{"num_hidden_layers": 10, "hidden_size": 768, "num_attention_heads": 6, "head_dim": 64, "positions": "rope", "rope_theta": 10000.0, "bias": "none", "parallel_block": false, "init_std_o": 0.0, "optimizer": "muon_variant", "beta1": 0.93, "max_grad_norm": 2.0, "decay_shape": "linear", "batch_tokens": 65536, "dataset": "wikipedia_en"}
MLP neurons of a small language model. Each row is named by its layer, matrix (down: output weights) and neuron, and shows model dimensions 320-383. Each number is 200 + 20 x the weight over its row's rms, rounded and kept within 0 to 999.
Before each neuron's rows, "raises" lists the tokens whose logits its output raises most directly, leaving later layers aside.

raises: "ff", "f.", "f", "p", "mp"
L6.down1830,215,207,208,190,248,187,200,191,182,200,183,198,205,161,220,220,199,215,226,175,215,192,213,212,215,207,166,205,207,222,220,179,187,178,176,201,207,190,234,143,171,201,170,173,164,224,209,174,202,235,211,188,248,187,191,191,218,208,174,206,206,223,178,191

raises: "elle", "ric", "iers", "ier", "ribut"
L6.down598,212,194,214,267,215,202,220,197,176,196,219,216,200,189,201,192,177,221,191,204,182,200,220,187,214,242,189,244,224,242,201,195,211,197,203,182,205,177,216,219,227,198,204,212,206,178,211,177,200,193,159,199,211,226,214,211,194,203,215,147,206,183,193,192

raises: "s are", " is also", " has also", "\" was", "es are"
L6.down1380,214,215,196,216,188,213,172,212,215,234,230,221,226,217,178,205,217,208,171,190,210,216,179,209,166,222,195,213,223,226,179,193,246,189,190,210,191,227,186,191,215,179,216,155,216,206,177,196,175,191,193,197,198,232,213,215,192,233,190,227,211,180,223,202

raises: "026", "025", "024", "022", "023"
L6.down2108,203,208,225,207,160,185,172,189,182,228,216,178,203,177,185,186,195,176,181,229,210,233,207,234,221,181,247,198,234,210,199,171,204,223,191,219,187,179,237,187,209,196,194,176,220,187,185,168,191,206,207,176,201,182,179,175,186,174,228,167,227,208,164,218

raises: "ling", "over", "oen", "porary", " to the"
L6.down910,196,211,199,175,230,209,235,170,165,210,211,198,176,188,183,234,222,217,205,186,172,179,227,185,192,207,217,188,195,215,187,176,234,185,197,227,219,231,192,186,205,237,184,214,200,207,178,222,229,192,212,200,212,221,204,213,218,193,228,222,169,200,162,212

raises: "man", "ome", "mark", "ards", "board"
L6.down2481,193,197,230,187,195,197,222,170,197,212,177,197,193,190,171,207,213,187,154,182,197,194,208,198,190,188,176,222,199,204,193,202,188,198,199,178,201,172,182,221,204,198,211,214,197,199,207,186,210,236,180,198,246,217,190,234,213,215,212,197,174,199,216,216

raises: "ran", "ira", "ir", "and", "rad"
L6.down1337,210,228,212,180,227,188,216,210,216,185,173,192,204,180,233,180,161,203,215,207,232,172,168,230,181,204,175,216,191,223,170,218,238,196,188,211,196,234,202,209,167,221,236,188,209,199,196,201,221,214,161,193,194,192,172,205,185,220,201,209,184,200,197,177

raises: " care", " north", " west", " east", " mem"
L6.down618,186,198,227,194,188,175,180,186,165,265,214,205,179,190,196,204,217,197,206,178,196,201,190,199,194,207,208,217,157,172,193,221,199,188,197,229,217,210,203,211,182,199,184,196,174,179,176,175,181,190,226,174,216,202,165,161,244,214,195,210,205,204,215,206

raises: "ony", "mond", "on", "CO", "0"
L6.down1028,198,187,237,207,162,210,187,224,204,201,210,165,210,198,194,189,201,197,245,187,217,204,179,193,225,184,183,186,192,182,192,194,174,200,224,224,192,201,186,201,188,187,181,206,199,210,205,191,226,227,188,222,214,236,225,162,185,220,204,205,190,181,165,198

raises: ":", "cc", "ll", "itions", "nd"
L6.down1267,209,243,229,219,198,207,218,160,219,195,224,194,215,221,199,222,203,224,190,202,202,214,249,223,190,177,215,170,154,183,220,242,184,209,170,187,192,162,202,203,196,227,212,196,185,189,216,210,207,166,184,177,212,223,197,216,220,219,174,237,187,255,201,183

raises: "ishing", "isher", "uki", "ary", "mission"
L6.down1559,211,218,188,182,230,177,201,234,183,222,216,209,217,205,199,202,197,199,214,201,201,181,227,200,202,205,196,207,191,168,195,219,187,195,216,203,191,218,207,209,206,221,205,166,212,196,172,197,204,190,215,170,228,185,233,196,195,229,169,215,202,196,195,175

raises: "ard", "ted", "ised", "ered", "ired"
L6.down2914,236,194,213,193,198,197,208,195,210,193,207,210,207,238,215,202,198,210,218,191,238,221,215,202,192,212,187,181,156,188,197,184,228,195,218,176,216,250,191,203,203,153,229,201,228,190,211,198,230,204,209,208,221,222,209,215,206,195,213,206,214,198,187,209

raises: "ous", "ing,", "ibility", "ible", "ling"
L6.down1794,201,178,178,249,188,220,200,204,215,193,189,186,212,184,213,205,192,209,200,182,198,191,161,196,209,187,159,212,192,216,211,212,186,176,200,230,207,184,186,198,242,182,179,195,157,231,180,186,140,186,177,213,177,221,236,219,168,220,197,206,188,271,200,197

raises: "%", "% of the", " percent", " following", "% were"
L6.down1164,189,195,226,200,198,183,214,210,241,189,181,215,209,198,182,203,188,216,224,194,246,213,207,222,162,180,213,167,190,234,185,182,185,205,183,209,178,217,170,189,232,200,195,218,188,201,179,216,214,214,197,175,194,174,174,193,202,177,205,227,204,190,181,195

raises: " this", " it.", "in", " that", " it"
L6.down1317,221,206,199,211,209,194,199,215,194,167,189,166,197,178,192,158,230,202,210,202,196,176,198,189,196,186,199,227,225,206,222,176,179,196,226,200,169,161,199,198,177,195,199,182,203,160,186,206,256,188,161,218,159,189,193,232,229,223,209,198,185,154,182,187

raises: " nature", " value", " cost", " structure", " purp"
L6.down524,220,219,179,176,193,235,212,188,197,205,249,179,191,243,178,217,196,182,214,183,214,228,177,237,151,206,214,246,230,213,197,232,238,214,189,206,259,200,222,212,205,219,254,208,201,211,218,201,205,215,178,203,176,186,189,210,176,183,172,227,193,177,207,200

raises: "ographer", "e |", "uth", "es |", "go"
L6.down1748,200,168,190,136,186,204,214,214,203,194,197,200,178,191,164,185,183,216,194,166,200,238,186,157,165,235,204,226,220,183,219,189,213,190,214,188,197,179,206,176,204,218,198,236,208,204,223,214,213,216,173,202,238,231,180,223,165,204,196,224,218,213,208,211

raises: "oon", "side", "west", "head", "oor"
L6.down2133,180,157,219,199,219,218,195,207,191,187,165,194,173,195,234,210,235,242,214,220,186,225,179,229,168,203,204,193,197,167,165,138,191,194,211,191,206,189,200,216,214,185,199,221,207,181,186,222,176,192,210,241,216,183,175,190,194,230,201,193,211,218,202,191

raises: "000", " th", " million", ",", "300"
L6.down2643,219,187,203,238,204,182,177,208,185,191,217,177,197,199,201,184,175,168,184,205,190,207,181,185,196,206,168,183,194,216,224,192,183,206,190,210,190,195,218,219,193,231,189,211,203,221,183,185,213,224,180,211,156,216,195,187,210,206,174,185,192,187,183,194

raises: " own", "ham", " the", " its", "ez"
L6.down3039,183,205,232,211,227,205,201,203,206,216,208,178,190,230,159,193,162,190,180,200,179,188,227,186,210,251,160,191,180,205,207,189,195,232,169,178,181,188,213,152,172,198,192,194,209,209,197,201,188,194,201,185,228,205,180,192,193,211,180,190,196,219,221,217

raises: "bound", "til", "cle", "known", "like"
L6.down1145,215,176,196,216,226,185,196,166,211,214,228,231,220,204,189,224,195,183,235,187,199,166,229,219,181,211,183,230,177,197,198,174,187,223,216,225,195,252,201,202,186,229,163,224,200,195,204,200,182,217,204,172,214,183,221,201,192,192,166,181,195,217,215,182

raises: "uc", "ater", "za", "uel", "arly"
L6.down851,198,214,200,198,167,247,204,204,184,212,213,196,205,169,187,187,182,186,197,172,212,214,202,203,192,163,188,214,224,211,192,215,175,185,204,220,234,220,176,176,180,207,214,210,236,207,181,180,172,225,179,179,206,228,194,173,193,182,206,158,212,144,232,233

raises: "ton", "mann", "well", "ler", "field"
L6.down239,213,189,241,181,193,230,207,205,198,177,172,194,209,186,190,208,207,188,188,224,208,224,219,197,200,198,206,203,198,181,223,180,197,209,215,201,182,177,176,220,202,189,180,239,175,195,172,210,172,204,187,194,191,203,207,190,217,189,225,182,217,199,188,189

raises: "ies", "ms", "ée", "ian", "ery"
L6.down1020,209,207,205,193,228,179,215,188,192,227,225,183,214,182,202,223,212,223,221,232,169,225,200,210,182,197,168,198,171,233,224,240,160,217,199,222,201,221,219,192,226,195,188,242,200,194,198,168,214,185,172,180,230,189,194,226,197,208,206,177,188,184,210,157

raises: "ius", "ians", "ios", "oma", "own"
L6.down932,197,228,199,200,199,189,222,196,199,183,218,207,175,168,180,180,198,191,202,172,206,221,185,223,196,189,232,175,230,203,213,227,188,188,223,176,227,215,195,151,231,213,187,212,153,214,211,185,183,210,198,202,208,168,180,198,198,200,237,181,183,225,186,171

raises: "echn", "enz", "ay", "inn", "lov"
L6.down1857,192,192,188,240,163,235,206,199,202,190,194,191,224,201,195,193,207,220,197,254,202,186,224,177,182,219,201,187,222,199,171,248,155,196,169,193,197,225,181,191,220,160,212,216,195,204,181,186,182,185,215,198,180,211,235,207,161,183,195,188,198,205,197,196

raises: "sen", "let", "ations.", "el", "el."
L6.down900,214,203,201,187,202,196,197,190,201,214,217,205,218,200,225,192,174,192,209,189,209,214,202,256,206,195,189,197,196,240,181,220,207,205,184,185,197,209,164,157,176,209,173,203,231,179,215,188,220,217,208,199,202,175,201,213,196,219,218,164,202,226,209,211

raises: "board", "iment", "ical", "ivity", "ira"
L6.down2015,188,240,217,189,154,230,216,212,198,229,193,186,201,197,209,205,195,194,205,210,214,216,180,226,206,168,183,209,205,154,191,178,206,199,169,224,225,188,230,248,184,220,184,184,200,166,214,217,199,176,158,195,236,179,204,202,198,219,201,172,179,209,234,201

raises: "jects", "so", "vi", "st", " deal"
L6.down2074,189,222,177,167,200,210,215,196,192,212,197,193,233,256,171,239,199,217,186,209,195,168,168,201,203,205,180,232,184,194,201,197,184,181,201,200,186,219,187,185,218,177,203,187,156,202,191,172,209,155,207,210,206,208,210,227,234,182,243,190,191,204,207,197